{
  "n_head": 4,
  "norm_place": "pre",
  "norm_eps": 1e-05,
  "attn_scale": 0.125,
  "init_std_down": 0.0,
  "optimizer": "adamw",
  "warmup_steps": 409,
  "seq_len": 384
}
MLP neurons of a small language model. Each row is named by its layer, matrix (gate and up: input weights; down: output weights) and neuron, and shows model dimensions 112-239. Each number is 128 + 24 x the weight over its row's rms, rounded and kept within 0 to 255. Numbers have three digits each. A neuron's up and down rows have the sign that makes its largest values positive.
After each neuron's rows, "fires in" lists the words (lower case) most often at its 100 highest values on Wikipedia text that the model never trained on. A number after a token or word is its count.

L5.gate593:097106137079113113079116148145142126131082133125107123148128136125107157107143079160137087122137093146134118122078106079139127102141097091150118091166155115114106091159070150126158120127124147094109092103094113088145173107113126157134127157151135141133133127084136127106150110142127136154115128159127165167115141139130127127095109124143144124101161119126116117100123120139158149129176
L5.up593:153096153112122125089112161114152125140153102132145155106136140121169128196123145182124148145142112128170149082132131145103109118161119132111078137156096142143111101133149150099131081167135105109093133135104149087130188084136137104119138146150118123133136145132122139113094114124122129139072140145134115160160126087115174114131154152068150131180114141157115123111132168155139097180148
L5.down593:151146107155145111135149158163143134156154106150103120149168136096111145115132155136113160167103126121119143095094147107119114141145106166116143144136142112078133112107133111144128143170097139107107146131117138148100110159084134127168117131124121166115102157144141143149138101141121133113116117159175119108128129114130137108131117145120150097142143137143139154121146141107152127120119
fires in: "where" 32, "which" 25, "that" 13, "unable" 4

L9.gate1008:150120104104117110104114143123153132140116160104136198172124153150120141085119119133159127116135149108157164100065112127146173106121145110148103098124143099134091078117151139124134103133152116121134139117189133113149137116145137176150133095156116121152168149125152134166121171214171120129067100131125140136100158131104115126133129140115144100134132112085140116139115132083124128123158
L9.up1008:173126110122147135097116115150093141154100162111104145159124111148152134099138138167112137116093147127122159106147094128127159056109163137114148145112116079122147100141142130153125095143117157151089127168139164107112136139130119119101122124157143156160148151111098119131146124149120142156129153102158131097116159162140119088127144132116123137116170136158091102110147092113169125154143
L9.down1008:083152118121143101115163145174146103139130096123125126162091142096129145122139112148102151161141158101129162128166125138093142107102106143142146145102153091125110135119106168124138115095089116090105111147131155083104170133151090186132130116140129146129153153101108129143128091126120159115166155111143132114132113136112118114147128126119091077154177079117135109126124103115130135146120
fires in: "all" 44, "of" 34, "among" 12, "how" 4

L13.gate891:146108163132099110112100145132132098125151145142159138172173082128160122142152142143154159141161141134171112131101116131094138120103132141166132111119081134115136114141114091135104095204093153171150122127107106135145137120121133121125090095158132112118111123142070100134129134112138120110148128080107079114128146124125109133156132140111116141155145108098136167094133080105181152117097
L13.up891:147125083115073131135121128126118139149143118112117147117086104125071109125113140103157145116150136160106101119121118136108058146104133148118113099100141065089091084112106143138134090111160099133083125145090101163127133141137112068104148110144163159148146147070130087139126115123100143114114106118113122169170092133090117129120146113144118147146110154089114124101097115139117109163156
L13.down891:113130136108137053145152164182158160096126123131144122141152091123134156092111129210132118148138181130098090123104165113116113124162144086136104118146120114124121168098083123138087129116118109125151164157166092134167117149107130128105114131114131139152131107100104113153109134112106168117102174145143179103135104129122150114108087153155141111138124141128125150137122126078106148132149
fires in: "which" 36, "there" 22, "that" 13, "what" 9, "therefore" 4

L8.gate74:119121106123136100154097151139125133133098137135149139140113160165155144107180127145133140132138089125162116117083105096107138107135110117149103140153167175141116125150161098115162099108154101119114124133127118150142118091145125158104134139110097093139175118099133122191176108137153126110094089107138128083128118124177106167151094120121148144114169134091158076090089096146111134100118
L8.up74:119176133143122106173154111144151121125102141140140098123110136124106134099128124132117158101149124101162099109146131104153085165104144107157130087141157093180099156136153106142127153152111135120137120158119114129149113111136171112119147096144127117156101148137103173112047162136158099106170089118160145096135129117116114162108103102126167126116104115145153121123114118162115143134077
L8.down74:117156094116145137143123133127141150144120115097118107137118103118109127098147175077128215108134108055146126121104114147103121137092123081120173125137143115110097150124155157110125092096123092096133131148081079121128166133106156138153089148145138123128133131124108143124154071141146104100134125126133097144145086130136114097111168135110152141114148126143170119131112123179105078130112
fires in: "united" 19, "silver" 11, "gold" 9, "bronze" 7, "civic" 5

L13.gate579:132142171092128115134126122080129185135088116114123171150111123110120083109114135140095115122155138116094153088137138120153131122087097127081113108099112111087118154119136148125150097133146142110120149109116154151129134133165119124094151123101129093123096153121156084138128114197133130170110100129130165130111158112110112144150083151126095101101122089099141168128091162120160179140114
L13.up579:098093109166125154143128109088158140124115171186147172141176144113160153130124145140090134117064127159111085082068126144117132149123131096124183099155137096168118157101118146112112134140123113125108092120110135113132172064126120138125145066135148150163125143128101155121167128097146123107134141118129173135131124118138127095131084105139163130149128126157198131112120158132125123131137
L13.down579:121133111139107123136124146131144189125111111161142122111180143091111108107088130096168124129131147115157111165116182150129143115115118130137115129083113128083135154093137168092146118144171103086134145147122108147153130132181120167169156136114112107109114128131156135114150137171165118176152167121091135146138136140112130163137106121118092122104104074102154089111172146146144172106132
fires in: "his" 35, "s" 28, "her" 10, "my" 9, "your" 7

L2.gate554:159118093113115126118112138114108180152117172178117160147138135127090125155131099130134114123109113107176126123091141087129105125102088124174118117155114098123089153176139161127085119184110165137130126126108109074136115088102135131102143109122123118140122129106150132115106116174160122116125125140128132101120145096092167131142101129144162095141153150132097116105122094159128131126130
L2.up554:142165158110129120154132119108155155124114133142108142164113120108159106134143106108089141132091132155113156153104118139108089163141093143136142120103151063107092130137131148118094098145140132160116135155113104160136131103124142108124137085170131147179160148065157113143118071135125138118151110112112073150111146103112131129123084110107140138110151119111146142051112103101157076159113
L2.down554:151119113132117136122110124092127094139174155124117147139147125109083106111109138146107131118126128102083147114121119141119122104119070131129077140112103154114119143123142121152129127097125111122093170142144108137129124134130125131094115127132113130138157129107141093109141088149048227147178107185143111142126140156145106130125107147143140088133129122127122151103124098125140102122140
fires in: "that" 52, "which" 22, "what" 12, "whose" 8

L8.gate718:134126160131153083137120162097104116126109110159155114164130165135109132123133148151116119124150104135163119088135110131112143102141112109156119161122106141111154123135099091172099144155111154098176136127113143112129122095161121112063146105103128109147094086161138118100128104136146114141090116159169106133176169112161150093153159170088130138123116150129146111095164124119154085100134
L8.up718:117166089088133121149104146129103116119103135184171095155141149118159144134145138143161124108118165131117118127135137181188173138136166097160132129127122113133149103162096150113047126128147138163094117078122101135123139105121158128139154161159111119161109113133125109176145088127161150110157155169140172158140135131094107152116169156198175132201108132110080125097122120159161126129136
L8.down718:124212107109078110121113100114136129162114129142111156146098170126129127157096134141107126084149086183146128145167114154159125093118144125139133143147125124122163112131115132160096131088150194101151086168139134153135096114123106108143094128123128111116174094134102127166085148111169142158150100137104119099127162104113123121166148155108079098144140147144103153106144135111131168109110
fires in: "has" 50, "have" 12, "congress" 7, "is" 5

L8.gate433:169139151082115105100129149131125149158112131138092136141121107100071114134130128141136130119121164116129132130122130139146103123128131108144118132092142114082119109191139157144100134150115153137162155101146152086163130153172141161060122123157097092149140099126147095130156108149135145119146096149134125141114173124110158148110135129149163114139149099151155109129153157131148092137126
L8.up433:150118125135114170127119076177088147165114085147090119135132119158135119135128121130148121133122187102138127102104110127125123140129099152153108108117127147111127143093137104114144112172106096159089137119144086119083156086076148100124116134104111181116162163095175176102090131117126094139144139159102111149126106124114094097095146162111147118160126141107106111105130122079153132139139
L8.down433:150136120131141109124134155092099121170083101129145144153143145098178135126109151141117112131144162141109135123126118136105089116135137179155112119119106101115126118082125118144124117135135097190072097139133136155118136093119147108127075146161123140119167107119112134139117131148154155146091133113130097136186154087127114120157144145121139128119125144139086148122093156133134101162118
fires in: "it" 94, "which" 4

L13.gate772:116120129124124107108171110115152127118146145130146127136147147157127139124127108114160132106158140128121130105128082083095116141109111120105141119159131148159115082144097155082127126140152159086145113108158114128160128093128109187154146127123189124111115160092172140126109164154103153155139117129142090120098162123127119122093076131102099135128142097101149131115144114136155173140144
L13.up772:119129083113165139128126097116153166083149118150105116124150126087119140144108144080134124119110141115124107122163113109134101154138100098142113128125098134125131112141121162113112125099162152127143144105149117159127110103123108158129133139132108148151099140072115121143152125078107139095100130144117129110101166104140091110120103166105103161161114128113067155111176141081114172140107
L13.down772:162136117066138082137135161126131110136150101131126130118104098151162077117098121112093113134145151190123141121159123105112106125139102118144129157143149108124099154131144141189163150142120109163140133115175127146102110165159120156124118122089097122128143117136124141070136153128119105110116172146119099135139123121136092146092116121097140161147115150122141148122117138094148166096111
fires in: "in" 64, "injury" 5

L8.gate744:112173117124131068136111140120145171140157125159109148142143170202109141102122158137146112154086163111103082121104129139139108079084173140135131138131140153127141122148174147126075099171161148156180146150123120104132118108100124147135142103129095159129152096132117138138137141147134125168115070135143128119121159103139161121146129127124149126119118104161171117168130115118155143106130
L8.up744:134136150084116110175142141128111142116128119103117148168133174125143147100120122136136155132140120164157147113125153195150148105143105084118098122128152101116084112135122149167111101102133073081104114117134108112158127107139117169157180140123149130125133096138087113126133147114166174134115142118122103135164127123129140112097164134081158109139134125095115130110113108117145135119086
L8.down744:083125105139119106136132145157102103185182103158123101098097167113124098134096110157143115149093120165142115083081122145149156126117150153110115140137095150119125101129123155135115117112132127069099109156152117128154131129112117116122137158146147122114132123136113157083136093139136146151119109142146100143133160130112147130101135092123133067114119156154107138131137139159133173162121
fires in: "this" 28, "other" 12, "these" 11, "some" 6, "later" 5, "another" 4

L9.gate258:093131147112133111128134125106152135174128133110121151132133160111134132120140119153185120108168188128111072119035133101134144103128121139122139149141107134056090141176095153114147114118124108087156132145131103113114108077136156127114130088156093175144107137125115147096120118155159134164132096099162178098097167096106186132136141089096134082167151104130158110164130113149126157140141
L9.up258:121181082157107092166116133129137149121131088143138162117129152137117129107129129127113141134106116125125126150096107148128092149160112119110126148127148120138166124099145122126122127085120110146080152155130110117105156101101133179163146114086104176111106124139140106111114110096136123130142124145090147139130157160117138140132142089108179090139117114114120161129061107160146159081118
L9.down258:092144116140127085135130145153153145118143115151167106117075111129082127144120116194133128138144159109123104114119173135163106122099117116125131133133112079089123142124134165122127121122122139146122138105143184131148130093118098156124145092119114141105092112152082148140112131162131118161139120132087110162128150134132171121160134115086102032121153105097147103082133157165128138160156
fires in: "other" 13, "various" 10, "two" 9, "several" 8, "some" 7, "different" 6

L8.gate225:133140167159129070143109146128152116104128175166107165134135154170118148171135107148133129137129127140116100107125082141111167129124138130116099086141132084160123160152138144130135113110125152098188130124109098145136146117151136159126139114122143132138109137119150130150164149151162127137090106155153102146107138127068087132141130129137143132146158065122143140129110107134118180147142
L8.up225:157187097123158110143121154130125133074147160113117117120120135123119128118096100125118089104147107131139121105104155143147138158174086137149090102113138080183148113158118141125126132097081165105195128097122109135134086163153099176166121125123104149105085124102149136161131104145158191113101097175106098154145145103114094115120121128116108119124144126121139144116138121111130099130174
L8.down225:165113120114132123118137132143100146111192136169126100149102128103144093144122135118133096097120109121139090154143117120072114106140103144159124135096150132146142097105137111150116106150087138123100119122126148138145100141107036096150115125121146165123142114113117139092116107115110186119131145134063128159143110153167087103085108141111117140145158146103125165133165151105142087136111
fires in: "in" 67, "and" 24, "of" 5

L8.gate722:124111131111140062104134146126154142142144161164093116151126185137121132085136109145179146147118108115096137104093144152127114108081129118140143075116132104126092112156172138141111163173135141134144127157137108151151151066113110141126157093167139109134145130113149104103113188125147139139119154111157097128100137129143111143155089160148101101094155122097111099175138104095098159111136
L8.up722:115126162123124102138168130113098157191149149125122114111109111154122121119114109120134084144109152121113099104130118149147141118134110113122158120150111144092109100107111157167144095116103107149124120146099107110111131116096113142130099161165103173133120077135151109145143130142128161189151111109171069112125128099115152139178158089138118121095147083126095167172195094094104126131130
L8.down722:088141107170128100124197125130122122128133117132166099133111111134122100122153121123159126144123123153145090097157146132096113124136127170134142146144100114121100116129161110138140145171120097101060107120098140104154147130128064124135116151130123128145123088128138149126153092142101113141151089147129082106138144134159091117160148140152122090130141127148129143126145117173123100168118
fires in: "this" 71, "that" 9, "these" 9, "such" 6

L11.gate957:124121144148129089119183150126133162090156144121088158125128135137160120108130095195121140117135181157115138152111138187090123109110105105142124123117156136131115136151143183114122112127157150119135131129182128133116157112136120172143100137122119137093156135085111108127168106138125128102109092107154153133136126157129129139202129151100160106122182140103147131183078120070135193141110
L11.up957:144114144158151117134104118099106165135047123163120112132096107125121115190111137133173133164134157150157135152144152173172134100133114142179087139147099170117128141160143122163108163111112084151099138099123159155118126108085135118141097124153149129110129109107109104142101131136140124142143098127136148111139136111125120115132105125162137103136089149135070159124153137107169129137147
L11.down957:150161093130100140083118116146149127117138130128140135122102147128163115145119121128139121075081110129139147092127141155108090114132115129147106112134085077128138094162154236143117128104150109120126102127120152145129162151137125112089106107108141134106101130117098131102070103118125168097136146125126116144123111131164151136147137134127119142154093183137115177165122121136153104124114
fires in: "had" 28, "have" 10, "not" 5, "also" 5, "having" 5, "honorary" 4

L2.gate636:154116113114109129116121146084125148134117113153121142153113116105123107143168114119155118175121120136164158128093117169082151123143128158150112114131120133131107158152117121162092102209158149123137115135109102094139104093102121143116111068160138100170148146124117131138149090163145138163089145164158082111117156086126138101155077101147159121154150083133128115087147146152141123125117
L2.up636:191107163085113135109118127065102152138110143126121145148132114078107175136116182146137134148122105105115155147165179152115118119146095157156109110130165100108110161136138114141063145143146125126083096143111124114083146118142134072157125112156098153187164144133111157124184080123147142156128154142090139102096119045138123090105135095162096121124103105126154143091115112143115121136091
L2.down636:147156104144119141144146150107091150128154094105081117151103091143126122130121165160127145177115144092132135145156118144105113072129103125149109112092071115103128101101126119141137124131121112151100138130122101138121152140131117093106121183144109162148122113136133097122145124149079178128143136139084109120141158122134084096102118155130131080108190129127115153116145090127144073127162
fires in: "this" 66, "these" 15, "what" 10

L13.gate82:149091161140157116090135151109132131109122130152138117102071133121120121149105116109125108106132117106108127121134102182122158126123128088095108140169136128101116091104106121136139152153143119082122159128164120111115150146137131141140138112144080146140130129134143159140130090130130135139134155094139159069152176111146113116122136160142154133156136096137166140142169154089145103098096
L13.up82:160134138108154121078135121127158141154154096106133104122135100098129068111062148112170106094155127126121139138144115131118096111093152126120127130149138103103144086097157098128114108124143144127171141150105162118131143116157107115105122122097070147113149157094117146128120075112116121125087140079096111125119201084138134111103077144141092114133162113153113156116087099085088125129125
L13.down82:135126142154188101088118129128101133150131144106122123138102125121112117118140121097091089109116138104126104154089143149132115119113136169147123114132141119117151127122153130076164134139170133120101167109132121159103137065129072135135098136126110172124099128118118143116141120143135124111149139112100145115115143121135117107174145126120111153128119146085142146171136120116140124156122
fires in: "in" 17, "at" 16, "institute" 7, "theatre" 6, "office" 5

L5.gate413:132095147142125116156163144077159169122146117133156135145116137097158087159120133144140157115143147139124117093084112174140136108134116118096150135167114156138144135112138147084103132129160140134078175115135149149118165100139144114105136091098100126113129098098129113103102115124096093158118151150150138146116137112161148158129131126120181122181164138159135117144120177123127148120163
L5.up413:130126123128115112167106150100157115099176105117117175164089113114152081138127155137124138122108140108137138138128147157082152101139136131132154128123105111119136145149124158111107140081174084125126153139104185167100117111131126113106152115114120135135120128130149132131145204123076136155088150135147169094100112124141122180158118107118138097161151154132125094135116096138144124113118
L5.down413:116155090127155115124138104126121151157131152174181120115134119084097157139127113101120089135132098138123089121149184136138137108134127111111114162105133111144097162161163106141117098116148093155148108152132141136131146149136079153098095146137131133135078171135103128142129113109124134113157147109109094134128061135098120198107112135103109121100129144120115109102147123165126158113114
fires in: "her" 35, "s" 13, "your" 8, "his" 8

L2.gate366:115114074110117129137131115113162114145130164175137163145113143099124164081149131142137117109158118113132127060110112100136083131074089109076131153122156148121162115110128100112142102102107107124126149183141134150174136114142140165121154126118102134091146123087133101150096092142100112118102134117160132160130185096162151104114142127135135108171139100129116121122139123133163099128126
L2.up366:145123117101158135129101112145156117124134136136126111124132075108120158112120138124137137122161097169133113124105117100116088126111117137115128131127050152157101192097191114104115099133124138139149100176172129094131097151128145097142133108138088124128143150118127144172082111120169092142120160111114137088086118116133152131136111128112089127163119135150092100103091120134125144127122
L2.down366:068134125120109137143181127053129101098123100111154142126071107141118174117164144123136141152102074112102141126130118130126144132162104146131134153111113121109113142131101123169139152148087175109143109116130156111144160102104117114122115102124174152116144119116090125118082142148149123123112124071123142167185152138146157121117120144116174085100110104069136152142166134157105109098128
fires in: "united" 56, "south" 6, "atl" 4

L12.gate928:128117152116114100123099135138156111158152157162150173108147128138117131130131115149151125121128126169073104124094106135122145105124098123129114117141111101091124085096141128092103140172101150141198100168157106117116143108141146142062125122121146156123129143124136113069118082161141123122104122133131142137134151144137129100142108101117131144175152073117136124114166127108159116141096
L12.up928:125175142136159106157098175124094138137133137147115144145127142181123111139118126140141100127145081143115112113140115136142125134150107142104189164140167147125118101091119097101144151158112135128166106137122110141165093128151132164108148122071119154131118131170116130082116121128098133140123067118134105142164142164152159103147127121095165170151132109118169141141131082129127123138097
L12.down928:123156115086123096132134122120108137113138118123160140153162105097118113116185140118138136093155114139119126117113151140124130155140140137152132126139142121167144130097142184113089105141128125128135114149119140160128137132117105177128080127131105149146116128160117156150096119137111115102130090152143135133087127120148141101119166131130144150123103164171115124168086118129125119111122
fires in: "in" 15, "on" 15, "of" 14, "social" 5, "study" 4

L9.gate651:135126070085130131093139098142151154168135142203124166114117122168115160099134121096175152146129119149118154078094111146148158118119118125112157124197118118142110120125171138093132136133075106097133124125181160093143180096151130161134102121133128160115126119114152120107130113132136089125084109149148139161132146119163128115127127168086132136155131135100108156149134114117170141122132
L9.up651:131119060120154139107162150130137130142112150169083149130110082141118139104140143075157121106143139189172155130114167088147146104151128154159154138170078136148117149092155117145134094144102144117114114118173137099145141124162117168120112119135104153113076144140133132106117132137128138125098100116127107092130152120186123132145084144112135115135146164112089112176135114098126140090124
L9.down651:102108150140111073140128114092123081107102114106159092133113089124110148126136099122154163100117132136148131144126134095133137148161124170139151124123136144097111127093154135163146123099150089088112121113150137116097135153098065126117147143162112104135128141152096125121088159100108098113124116096083140126109101137133109089107126071128094097160113119140126135141173137105124134113094
fires in: "national" 38, "american" 10, "european" 7, "nationality" 6

L4.gate313:176129118094130120114088147168134132159100138105139118124133149152121153109165163185168170113148114114126127094138121115148105084139140146141137124098128101114124096141169151131136070147101137120165134101130140134112116086155136145130137109139101134117136142163108100091120065150177128129086176116153114117096144132107128051162130153087138128131083104104087065099120119113116119144126
L4.up313:135148133123113074112098125138162130169150104146115131069130156095123096147099137106088117101084142139184144155110133121109139124151129171152138128085126164121138072169150127137131060101122137113144110163142145178123099084169132117123139137103125139161128102124140124120127114145138152123125115088124155123119114107087100120114126142131073142131168122149153123132139108139104154110120
L4.down313:130130117157140127061152128151141137143091159133123170147145146151137139147118146164127135104163160125189121109074106111097119110150125166174126159114140109120120143144128160121098095159140123095088134122135159140141132105135090134164113144149137152103133118093158146135131112144149168134116136081140128109137108112148134128094145129049149114153132102146104129150120140129135139077158
fires in: "of" 44, "multiple" 8, "singlecut" 5, "use" 4

L8.gate867:147093133074133149065103117104128162159110122097123142154159124141137126084111136120207120146126108139177172119106127160126118110098102126122139114118134123075082122105162119099111112150149163081142139153137141114160117145151129123136133078130110137114137121150131106093131121142167126162095156155136111125110182100157124117107105118134120150131113139123142093134130106120140107094116
L8.up867:121129092090093118111112153129129101137161140180113158119100114132095156089130117093140108119135112127104092122133115120081154101121104161149121131140150159118131138098143159129143128102078099129114134184134118108147171185145098143125098135168141162155134114069079130104171173105125155133142071120124106137121136144097130131091144105088157135130114128139136185111138109154163121139096
L8.down867:114137095103155049133136173150144110126116130126107083133135169096061087150111105139133115125130148148130152120110107134124124123161139147115110144146163153156116110126154159133109112153107086133122135175123132125115173123116127146135106181118096115099171119138119131116127117097116128111113156107093134133126116107131129117122112205132161127130115107142113147137135161079101131145124
fires in: "of" 29, "american" 15, "italian" 8

L13.gate685:111103135109148093114137160087147117122147143150083145143166154161115121099136109169142153120124109082081153136073096139112122119137113154134097089108099110096131111123131143124115120096117163108104122117178119121093151088126118147111109118161124100133127136136122108135141141182133139153131125135134151148077153152148149083134100145123102114124152118104164144159134134131116173144146
L13.up685:133128115125099116117139140129122143130130134132159112132117134102093105089153112130138136120151145100106095110087114123132142132124129144165134129125106110138098145110137156142136109094116100160109157155093137127123133087143120164139144157171125158151192142145167117131121099139112143160119090111163138121120142105132100109162164138158107095144142152122149116139113131128146118148171
L13.down685:133137089146100077129092149126168133149087126095132142120137143101133130106131135134116152107111124125155159103110112138138119139175105167137115144134096157137124165132122092127149144161100130119136140124117145114111097168151102114156117131111115130164104146124161127093143125153155170123114127111137124137169144138164137139119102132111128115102148131143158113159104153134187152145139
fires in: "this" 20, "any" 13, "same" 12, "that" 9, "each" 9, "such" 8

L12.gate709:143117105102101100128143166165104151134092142161124159166130131105163117087118099104151112133149120125150140106134099140090105105140123123137116161098141105103127081087094094128109114160131126109158097122135096092121125118124122204123118085097111160122085101143100104102171141168133138146090149142167074136153170113147167101124131131138112132094143171086116102139159114139167087115094
L12.up709:140114106123174152098089120110133138129086093118137134144101144084128161125137129136161148119137123125166102113119118095082110138153140134125152150128122134112133141137114089120154092148108135106161121187149081132122139112139175097153133128144157141162141145161088121118120073161076113113107158203098141108118119142152146120122146142100121141120140136145151091136140125143115130120170
L12.down709:103090100136131092114130156177101109092142110089103117143127144152111140109138138155172148132155167150112138140113119110133118139161144115070151142113140160151140169071160144112120110124094136146135144082101135145121108145177118163111113159140103154121145110107135129128132147105175142119119112169124120133124120139115118184105113147136141164134099123089145111163098130080100133118153
fires in: "that" 28, "which" 16, "of" 9, "it" 8

L9.gate29:161139127119163056143089156118142125123136167140101112114146161121107108154126148167145148096146135133079099078096135112130168095130133112119118171156149096147113142143127138125123122126107142092113127139138094099201173144134124159093139133140137149132092108138122067115125127153125140127111158152162115115115151137093123134114080122065154135149129136080123135123107111105143116142104
L9.up29:161131108106133117158099135119110137131151115133116143149145147093138106126142143095074143115127105165088164155118097167132124115130117135146106080117103117138158118087132107094153137161119120135119117158153098128128164143174097113110146118090100154121124108135096124116112104137076158115197118084137100118121140113155094146139083140135145131122134141127145100119133123099148105063111
L9.down29:139139127092135078161126145137092098104142126162115125134143143101101156149123146123112114123125073163118092113128079130143126107164125115152100134146108114147120121074129150130148098127089074134090117148172155147128117131119080130128124105065072152128140133150121101104085108145169177119139092088106127126122120158145113104137145137107106119139140139137115128143133146099158137108149
fires in: "to" 36, "of" 21, "on" 16, "in" 15, "for" 7

L2.gate676:117155122131120113124073136153148130146133168132142121108134125157121119144137143128140143145114120115098134086101132171096071116128146128106150152144109134166130113125121168124152120132131113112124117163154136105148160116100161132188155106155126113129132149153129171133080146125095139147128092116144121129167133147194131145122147149086130116108122085101156127126131111100148111107115
L2.up676:127138136110096154133127074121127150123185162144128114123172091115095109094136151146141134109136098119137133128144132100117122133114147146073178100115137092166123184130120133153144124131078114120120152151140169065153120186116115118145124132140143140109128113148109122125125115107138152118132155138124096142106098133105143135161118152092102119132112117134101151121143101125096153143103
L2.down676:110143105118137094131130158114104107145135113101141150167117106143155125160133147180155128158122079100106123068116150144161208130168117105129114172160117160150151124114154145144164125115116109147091119083149191161124110148168066134114147142132130140101136118135144082105129106080116108105109139132091138204108155174127116117142086086122131137142113141144088130106145179131106136123101
fires in: "united" 18, "royal" 12, "skiing" 9, "on" 5, "letters" 5, "great" 4

L13.gate658:146143090152112080088068149099172165126096136126132129176108118116120147121102079149162122124131125140158102126104112156096124115121102126120115119115176113077152123180106138124088140151128163149166163124147143135139126080121099157128103124104113154148150122140134135152142116122161140127118127127133137132132129151143147085171077153136054133148156131130131163129138084073188112130118
L13.up658:133152133084169134128103131156124148074114090138069151111093092095129119141119130124144112104083125115151071165160142174139127114147118100156116168114115159105175078163109117109132133103164172114122125138152126139114110117110130138158141126103120152141155118121091101131162130130146150149156096158115139120124127130126117132181125105130158104128121149136117140137119132085147148106151
L13.down658:130149138113076088143130132164191138094130125097146165151091133132113132163118110136103095116091099166125144110168105136146130160159104085188121145115157143091131066123109120151104124135140139107127136105118151166120107161107087098125103076109160125114112157117122127136113114133131191122164125162144134129150136150114125081167166112104104096126130173160115138162135140101123120108105
fires in: "has" 35, "had" 32, "have" 23

L5.gate21:113128131091151132092108105134180098113148117112096112127155111161165133133137087124155117140168144132114161130093096121107126121123147107093160100148149136141160121127131164112094123146183133117141108126147102122123131111148144108104112145066130118121117128133127123095133106148131119165109110125138125141141191110124122144153108122170105158127149165106169110101140140102144136122175
L5.up21:154144121100108129126132134081107147105119114089078128089152141140096148125119139128129090150157161110118162143120116113120153110164145093117130128164156154139157125125150132132118127143129104106116137103115094084142132134137120108092122151087110159124127114155127118139163137120161152115148134139129137125174168086154160105094070122147092129115135157112173138122178117085142102126142
L5.down21:139127113121118074128082134141090132144187154160093125120112141134119143105121120142099107130174142104123161091176103085138147115151107119107098127121115157119136135115145124161144148102095113113065179117141119086096121151130094145090131117131138086134169108143115135130155115147143188115118076173130135103154079098109139099135069120175118099107134125158144142097126141110163093139130
fires in: "when" 37, "although" 14, "if" 11, "though" 6, "once" 5, "as" 5

L8.gate550:140120137168090119126093128105132103137100111108124150101125151169119157130164102121131133142157153138107153089097100118146162160135124065125139092158119157148154116107113136149130106118138123087124154123125099108129111127086104131084128127085125143117176140116137154112121106172132126100142107131101121143142119145088134166153118096099118145084167158154155103139164143103093143113165
L8.up550:138144149134123147132139103084156156176131140097083125105129136122112142127114127133139120104097220114077105105115126092165138142121120139149149107139126138134102159173134163157147199092135181118124116165091114129120159103137133150167125115176155139132078149147101126149157105101147109128136098109148118139124117109123120145069143114110096081131123143172145177124186133154146138123135
L8.down550:113157135116104152118170127145126149110122111103132132153111122141161104131115139138144141123100131134082132096129103099129127111147134154136123104156136130112123119111143114121126146208140092149117099101155132082157137127085144069119106131122105123125110134149122200125118138138102119086083115086125126121168117112144136078122157104127172090113124155121115145121120121158139137118099
fires in: "following" 12, "when" 11, "as" 10, "with" 10, "after" 10, "under" 7

L13.gate899:172111139138116098103109116132140127128068088117150150145146150123069108144099113127123109152112137134141124096104098146121140094128100123150121129104156085074176118142119122102144115140133124151139133127163118136124169120141123167114149110103118163155127122109143080131145098144124149150137144094148120178155162131134127073164116135149099115173185135103145106110129102113166136120150
L13.up899:122109092131109138136113145150112118150092129113126161106100141131159171160102114133142122153160120131171103142115131141100122123105104150153121140110124158108154108151098123145142142171161130132171151122130133126112120097097119185147108084111151168172162107101114071132125102102151139110141139173102106107141185148140098103170127175109106169169125141107118093157144089149089108141129
L13.down899:144122123147092099124104142130154113106102092127134110129123120136112138121121149146123105149141109161120140137134117133098149116119127105151127124119146111117132077168126148135171115124124139146111109130096139140142096155146067102110126146168122136136130111125137116156118145114151255173108115151131160126143127114155140146161140140133106081126150120150138137117110117116098120150145
fires in: "which" 40, "that" 21, "it" 9, "also" 6, "has" 5

L2.gate417:160153126083138112088111139148140166157092109173120169079171155147114112117101113122152098127124135074139160094066112112135094147135121110126140099122162091123133126129122155088117109147099105119133152117144096113197160133120131198120074123121073114169129125127111138116107109211161123114146081146137183126143156089109146172181131130141151128117137117147146114143164138187139168136163
L2.up417:159123140127139125135100151125103132167115092128119172096128153163148134143089162126112069147115101082145197102104137116155096144145098135154120122116140110154174124105167133109121128116129120159116118131149079124140105156142057161128095141131101124154098161088125143113144122126134203123143089109087136144167139095106118105130135113140104109075124144119117118130166125157161112097139
L2.down417:188101078146119173135106108136093165132151139124144112126091128095163175145118159122147104141104120138131158083171127134133087125157128113179113167107096152147142125128120110180143141103095116152101155101129159144094091149101093086124139154134155111093114144134165106105147108115105163150121106150103082131133135116106109099107128135156109124142125138130136145101126088143181097122076
fires in: "where" 36, "due" 13, "able" 10, "what" 7, "though" 5, "over" 4

L12.gate361:127116143132167105102084147145124115135132110153116129121127110141156113141137152127114118102132129140151119077128103130140126126092089153135158129139135136121118090107081103135134117125142148121175119152121172153204167120106125171182187094112128165153123080126113136160148094171145140148117131119131105104116132118139152099141128111090092156139132099098133121127149123120153159089145
L12.up361:127098155097168068115105129093116153081176158120080142082134149084131104094102094126122115092124101176079124110148053139136089100101099105131135104108125082188160110144132149100133089156164124146158106100138138129141140181123134113133142106094110140100092104101147122155143152141076122090114124131138129139092161118089093101095084112098119139149090133133119163135146150104122153154135
L12.down361:124108147090178138125102126116133160102144150105118103096129187111125134126109122133100127100150114149093104102153100150136103110110135115132122177119152129136120154125151123093130113116152103125110113125146150116171134132141071107128155098083118166153115106096122156140119127097132143142111120120125131165129154156111119142106101104105116166144085134133136128134110120120095151132134
fires in: "in" 40, "to" 25, "at" 13, "near" 5